Weights of a small GPT-style language model, trained from scratch on English Wikipedia.
Training: a variant of Muon for these matrices, 3545 steps.
MLP neurons of a small language model. Each row is named by its layer, matrix (up: input weights) and neuron, and shows model dimensions 330-425. Each number is 50 + 15 x the weight over its row's rms, rounded and kept within 0 to 99.
A block is one neuron, or neurons of one layer that tend to fire together. After each block is what it responds to, as a language model described it from the Wikipedia text at the highest values.

L5.up702:43 56 64 61 64 50 82 64 67 59 59 57 65 72 46 72 86 58 45 66 50 62 42 65 57 64 74 57 75 60 61 66 62 66 78 64 55 64 65 54 80 65 61 65 79 57 60 48 56 59 61 56 62 62 66 32 56 61 67 59 58 76 50 40 57 59 59 64 80 62 82 66 68 64 73 69 68 53 64 71 43 61 61 44 70 45 60 70 61 65 67 64 58 56 54 58
L5.up1431:44 53 60 61 67 49 82 63 62 58 61 59 61 68 47 69 87 56 45 68 54 62 42 67 59 64 74 58 74 61 62 63 62 68 77 66 58 63 64 51 76 64 55 64 74 63 64 52 58 59 62 56 62 62 66 34 55 61 68 61 58 81 48 41 58 59 61 63 83 62 78 64 69 66 73 71 71 51 63 72 46 60 59 44 70 45 58 68 62 64 69 62 56 59 58 57
L5.up1529:55 58 62 63 33 48 51 59 43 38 41 55 55 73 58 47 31 52 43 44 42 52 46 75 37 42 37 58 39 49 45 55 22 66 69 46 49 15 66 33 66 80 39 33 53 54 59 19 26 57 59 44 47 35 38 67 33 70 44 28 49 45 46 67 50 62 74 39 48 64 71 42 26 28 23 36 47 69 41 43 43 49 31 56 29 32 47 33 76 73 34 69 62 43 46 40
L5.up2563:46 55 63 58 68 50 80 64 65 58 57 58 64 69 46 72 84 58 46 65 50 67 44 62 54 63 73 58 73 58 60 66 64 68 76 67 58 65 66 51 79 66 60 67 76 60 62 47 55 60 61 57 62 64 69 28 53 61 67 57 61 77 47 43 61 58 62 64 82 62 79 62 69 65 74 63 74 52 64 69 44 58 59 43 68 51 60 76 62 63 65 61 58 58 54 57
Pipe cell separators in wikitext stat tables (especially after number cells) and the slash between paired coordinate formats, e.g. "2 | 5", "W / 44.37".

L3.up423:47 21 51 26 95 86 68 47 34 58 71 65 56 59 53 29 44 62 36 43 55 59 56 61 52 45 57 31 68 21 68 35 76 56 47 29 46 48 27 58 42 25 56 60 66 68 56 46 65 25 75 22 57 67 60 55 37 51 60 44 37 66 27 63 55 74 39 37 35 35 65 70 22 51 26 57 63 96 34 21 58 46 42 50 63 41 54 17 23 49 50 46 48 39 51 55
L3.up2205:50 44 57 23 45 60 53 44 45 46 53 60 39 44 71 39 69 53 34 32 47 44 62 38 54 46 83 42 40 54 57 37 57 50 24 67 81 68 54 19 43 62 49 49 57 44 55 68 67 54 60 54 47 48 51 55 44 41 42 63 45 49 59 55 61 59 44 77 60 49 52 48 39 34 73 45 32 82 36 40 55 61 11 48 44 36 37 27 69 46 58 44 43 04 66 47
L3.up2217:41 16 61 39 57 48 79 48 61 39 63 40 58 49 49 48 70 44 54 73 61 41 44 43 65 30 43 58 74 33 61 39 71 54 41 15 52 49 77 55 44 39 44 29 44 51 38 52 19 37 31 44 42 41 67 47 30 59 49 73 46 48 57 56 49 65 51 55 29 51 39 65 43 43 49 81 45 29 44 45 34 64 43 33 48 58 39 86 54 76 34 54 48 38 55 50
L3.up2532:54 36 52 33 53 43 64 48 33 38 87 33 61 25 51 42 45 37 45 45 36 41 54 58 47 80 80 62 55 34 42 00 46 63 33 55 34 70 30 49 56 58 74 24 68 42 30 71 47 27 50 61 72 56 60 22 23 31 62 48 27 47 44 52 27 72 49 55 35 44 45 56 48 41 37 78 37 68 27 57 79 56 25 42 38 50 29 41 66 78 32 59 50 43 64 56
Function words and separators just before a named place, building or institution, such as table bars in historic-building lists, "town of", "located at", "the".

L5.up7:69 15 54 37 22 58 54 29 44 61 44 19 48 62 47 35 40 57 32 33 66 42 81 32 35 44 61 60 60 42 59 52 35 41 62 57 41 61 53 61 43 58 32 47 58 45 54 36 14 36 37 46 61 65 59 42 17 39 86 48 49 45 43 31 43 39 37 65 79 58 46 55 42 35 56 37 56 47 59 51 53 67 30 34 46 55 42 49 48 51 81 48 52 27 41 33
L5.up87:67 29 52 39 41 62 35 68 44 33 37 44 82 45 35 22 16 58 53 56 52 41 44 44 57 44 42 36 47 40 32 50 69 63 39 05 43 44 61 43 35 23 20 60 47 68 71 41 73 51 63 07 54 60 64 71 65 46 49 60 44 28 54 18 53 51 52 41 57 49 42 44 47 68 50 26 58 57 64 34 51 49 68 60 47 30 32 46 40 46 74 40 36 64 62 40
L5.up1631:73 07 63 47 64 26 51 38 38 49 51 40 50 38 54 29 60 67 31 46 38 52 50 46 52 59 51 39 63 17 49 60 56 58 44 35 59 39 35 45 40 39 27 51 23 50 59 35 34 32 56 47 42 50 70 62 59 41 62 21 51 78 44 65 42 38 57 35 66 50 43 53 39 75 50 58 51 50 48 38 42 63 24 59 22 22 34 42 39 67 35 38 54 56 53 23
L5.up2593:49 41 49 71 46 49 35 35 56 58 84 27 58 47 33 30 42 39 42 43 28 53 59 44 47 57 38 54 68 54 36 29 70 53 50 34 34 42 57 38 44 63 79 40 50 52 81 24 45 35 37 66 72 35 22 56 42 27 43 44 55 54 35 42 59 54 60 22 64 59 72 30 49 56 43 47 30 76 91 37 43 47 52 82 60 63 50 42 46 61 63 53 56 28 39 29
Last token of a facility or event noun or verb just before "in/at" plus a location, e.g. depot in, store in, resides in.

L6.up324:54 30 57 30 57 31 40 34 53 53 55 49 65 62 41 51 53 53 25 41 68 52 67 34 41 38 54 47 49 49 62 50 34 46 50 38 43 70 37 21 21 33 57 54 39 50 46 51 43 17 68 09 47 65 66 56 38 51 77 38 38 58 39 47 59 57 24 60 71 52 35 43 56 38 67 31 43 25 48 55 49 48 23 45 45 57 36 26 64 65 52 41 24 32 65 34
Final type nouns closing a named place or venue, often after at or in, such as Tower, Park, Country Club, High School, Chapel.

L6.up1839:45 44 34 67 49 32 34 64 59 54 46 75 66 60 52 20 55 50 54 57 39 49 31 76 44 40 72 49 46 50 54 62 40 40 55 34 48 13 58 24 32 46 61 67 58 44 38 33 47 34 33 36 47 47 50 47 48 36 67 67 53 44 48 58 69 56 47 57 31 55 26 67 30 73 54 20 59 30 48 68 54 65 41 42 22 62 47 38 62 72 68 52 75 32 68 19
Quantity or degree words before a comparative or relational word, e.g. much larger, two years later, 180 km northwest; also table pipes.

L6.up156:51 25 46 55 74 58 74 81 52 56 62 38 75 52 47 25 78 36 58 30 48 74 57 51 39 47 48 40 19 27 48 65 50 63 47 49 17 70 51 57 47 38 49 62 53 43 59 51 34 37 41 61 67 60 38 47 58 60 30 35 62 03 33 15 71 54 60 41 55 56 59 44 29 49 47 42 55 27 51 44 28 39 32 09 36 21 78 72 70 48 27 47 40 47 48 54
Cell-separator pipes in Total or Career-total rows of sports and election tables, plus early tokens in formulaic article lead sentences, such as birth months, "species of", and "comedy".

L3.up995:43 53 16 69 31 74 29 43 42 28 51 91 47 35 56 47 56 73 42 60 29 59 43 54 45 54 79 73 86 39 44 64 54 75 46 57 57 41 27 50 47 51 41 72 61 83 64 48 45 41 75 53 63 59 66 65 33 79 36 38 30 38 37 56 53 30 63 46 60 43 51 58 46 47 32 69 47 70 44 53 76 63 37 41 48 57 36 27 36 58 64 58 79 37 46 44
L3.up1461:43 46 53 50 31 50 37 40 64 44 29 19 56 84 28 32 57 56 67 49 19 77 60 54 46 73 41 45 98 49 52 47 39 21 26 40 53 26 44 48 49 59 60 47 56 66 40 43 61 33 30 74 41 49 77 98 46 56 79 42 53 50 37 22 72 31 56 45 61 78 48 49 43 62 22 12 45 69 35 25 55 50 46 43 31 47 58 35 69 55 45 51 46 31 43 43
L3.up1966:49 43 62 38 45 64 26 46 15 41 44 45 47 39 42 52 33 74 45 43 50 48 46 51 64 49 49 42 51 36 48 39 58 66 46 31 46 52 35 54 37 18 63 40 28 73 24 58 73 18 41 48 46 51 64 59 63 82 39 29 68 45 45 50 40 61 71 65 23 40 35 33 32 77 62 57 62 42 49 40 60 49 34 52 36 54 32 58 25 59 71 64 65 73 52 38
L3.up2351:35 62 59 36 36 78 31 68 26 25 34 71 60 71 45 43 46 64 55 44 39 76 75 71 64 47 63 37 42 50 72 67 49 43 44 52 46 61 28 46 40 48 65 40 39 74 26 56 53 49 56 34 47 56 81 36 63 40 30 37 33 60 44 45 56 44 74 59 34 37 41 35 23 24 49 68 81 31 37 60 50 50 42 45 55 61 26 52 57 59 46 42 53 66 43 69
Line breaks right after the closing pipe of a markdown table row, mostly header rows like "| Name | Builder | Fate |", occasionally after infobox lists.

L3.up299:67 37 49 58 31 66 50 41 24 46 52 63 29 34 38 63 80 56 48 39 63 69 54 51 55 61 31 37 46 47 37 54 41 50 54 47 37 39 40 47 58 59 25 65 60 54 40 35 61 20 67 58 07 54 59 83 85 41 56 53 51 48 74 50 18 50 64 46 28 56 62 27 33 77 61 52 37 47 35 71 57 50 45 77 48 31 44 49 39 56 54 18 57 45 63 11
L3.up657:75 35 82 45 31 47 49 57 66 68 51 44 53 59 26 47 57 65 33 50 60 37 50 56 54 68 47 77 34 75 52 67 50 51 33 56 78 61 38 44 41 50 46 49 71 61 87 55 53 78 56 31 76 48 41 60 32 70 61 45 56 20 32 67 80 63 64 46 35 57 65 58 39 70 43 64 73 26 39 51 86 63 20 34 76 37 41 34 61 30 64 56 36 51 49 72
L3.up1261:53 63 44 50 35 70 62 72 60 31 58 54 65 68 58 32 34 51 40 65 31 29 40 37 78 59 40 30 48 57 29 60 41 64 44 53 28 45 54 85 31 33 53 69 79 35 43 33 59 51 66 55 54 67 62 61 37 74 41 43 44 72 44 44 83 49 66 40 41 41 49 70 36 38 29 31 75 47 44 64 44 41 34 33 84 75 70 44 34 53 63 75 45 75 50 30
L3.up1321:32 27 57 54 41 43 35 48 41 51 65 58 35 49 43 49 31 63 39 85 44 18 44 53 42 68 63 38 23 54 58 54 60 33 45 73 44 45 70 52 59 37 46 57 37 56 59 55 46 49 66 61 42 35 40 39 32 54 48 45 57 49 58 46 67 67 20 80 61 45 63 53 22 61 30 51 37 52 48 56 35 56 66 51 72 59 48 59 25 73 49 66 53 32 44 47
The slash between degree-minute-second and decimal forms in Wikipedia coordinates (…87°40′37″W / 34.80722); weaker on scattered word fragments and connectives like when, or.

L3.up1141:82 73 46 60 51 35 23 56 82 43 48 46 48 57 45 62 90 76 56 38 52 58 60 71 25 57 64 30 37 78 52 46 62 33 43 52 52 41 33 46 21 42 87 44 46 30 63 65 63 41 50 72 40 64 60 54 49 44 17 62 32 48 40 55 34 60 34 48 37 64 47 58 42 45 56 59 53 27 38 58 65 82 32 36 26 75 58 25 73 64 36 45 71 28 29 41
L3.up1316:60 48 57 44 51 34 33 55 71 41 56 13 20 55 50 51 67 44 96 51 59 47 49 42 38 44 39 39 54 50 39 45 45 39 63 11 29 15 47 58 34 35 46 60 67 34 47 59 46 52 74 38 63 48 77 48 39 39 58 34 51 48 52 52 37 71 67 41 35 34 48 40 39 47 56 57 61 08 58 40 35 60 79 38 13 60 52 28 51 87 24 64 65 12 64 29
L3.up1475:69 51 48 46 47 40 59 45 59 77 46 40 45 38 56 43 67 16 70 58 35 73 48 43 52 43 71 53 47 24 46 31 73 43 55 44 50 57 49 58 22 33 62 37 69 29 66 37 52 49 42 16 48 76 59 42 58 53 45 48 17 66 39 61 43 59 24 49 47 29 45 53 11 62 61 51 59 37 52 57 49 31 59 30 21 62 30 31 61 71 44 26 60 20 36 51
L3.up1987:67 50 59 75 40 26 57 50 50 62 64 64 22 52 11 67 75 64 37 51 60 55 55 20 62 31 52 50 39 50 57 33 50 47 52 28 68 40 34 67 44 48 53 43 69 41 48 53 41 63 57 51 72 39 35 51 86 35 60 39 23 58 28 51 45 45 72 55 40 58 42 68 38 53 38 27 83 47 45 67 56 52 35 45 42 41 29 15 69 47 42 44 29 36 64 70
Measurement units or counted nouns right after a number (mm, MB, feet, caps), plus the word or comma following such quantities and table-row pipes.

L5.up46:73 63 27 45 75 41 61 81 40 32 33 47 76 44 74 59 58 58 65 15 69 24 68 68 47 60 71 66 64 35 44 58 78 43 46 26 60 27 44 34 52 46 54 46 60 20 50 54 15 63 63 39 64 33 44 55 41 40 56 53 17 29 43 41 51 75 52 55 22 53 36 79 47 53 50 36 38 40 58 64 37 57 50 49 31 17 62 36 45 46 63 69 34 45 51 42
L5.up1360:50 45 59 30 75 64 61 30 55 73 44 37 56 48 48 37 29 21 51 61 62 31 26 33 57 44 29 36 45 43 28 79 20 36 74 63 73 55 42 38 44 25 62 53 43 42 28 43 31 25 40 56 61 53 58 49 67 22 43 44 38 44 60 53 56 60 30 61 35 54 36 68 30 42 50 57 81 55 45 54 35 63 47 54 20 40 40 41 63 57 49 45 56 54 61 58
L5.up1415:70 51 43 43 56 59 49 50 37 32 42 33 51 19 60 52 28 70 50 27 27 37 67 65 50 45 16 41 33 22 56 53 56 71 34 43 50 50 75 63 31 48 45 40 68 27 84 55 62 54 44 55 51 51 81 49 82 63 52 51 39 55 45 51 45 51 40 45 45 82 38 27 61 47 64 36 69 56 45 40 33 55 61 58 38 45 51 41 47 67 53 76 58 52 13 71
L5.up2543:62 35 18 50 49 24 33 45 28 43 42 63 45 51 69 32 14 48 36 50 37 45 18 44 71 56 41 40 66 44 52 34 65 61 64 39 74 33 61 32 76 53 42 48 05 31 62 55 46 36 47 69 53 35 55 64 61 57 61 82 43 59 51 88 37 53 27 38 22 40 15 69 37 46 56 58 53 72 54 23 43 72 44 59 29 62 58 36 39 47 30 54 85 72 34 79
Counted nouns or units right after a number in prose, such as million, years, feet, children, workers, weeks; weaker on stray word pieces.

L6.up917:66 45 41 69 44 59 53 59 46 64 25 64 41 81 43 33 50 47 55 47 60 59 41 63 58 52 65 54 70 33 25 62 45 73 80 27 35 34 30 39 68 52 94 66 33 50 31 60 44 36 42 60 52 34 61 54 68 56 65 07 56 88 52 55 76 32 64 44 46 39 58 51 36 53 52 52 75 55 60 42 46 16 48 55 37 82 52 49 71 50 42 67 26 29 60 54
Fires on adjective and noun stems before a suffix (strong-er, short-ened, dram-atic, evid-ent, Bigg-est), plus the newline after Markdown table separator lines.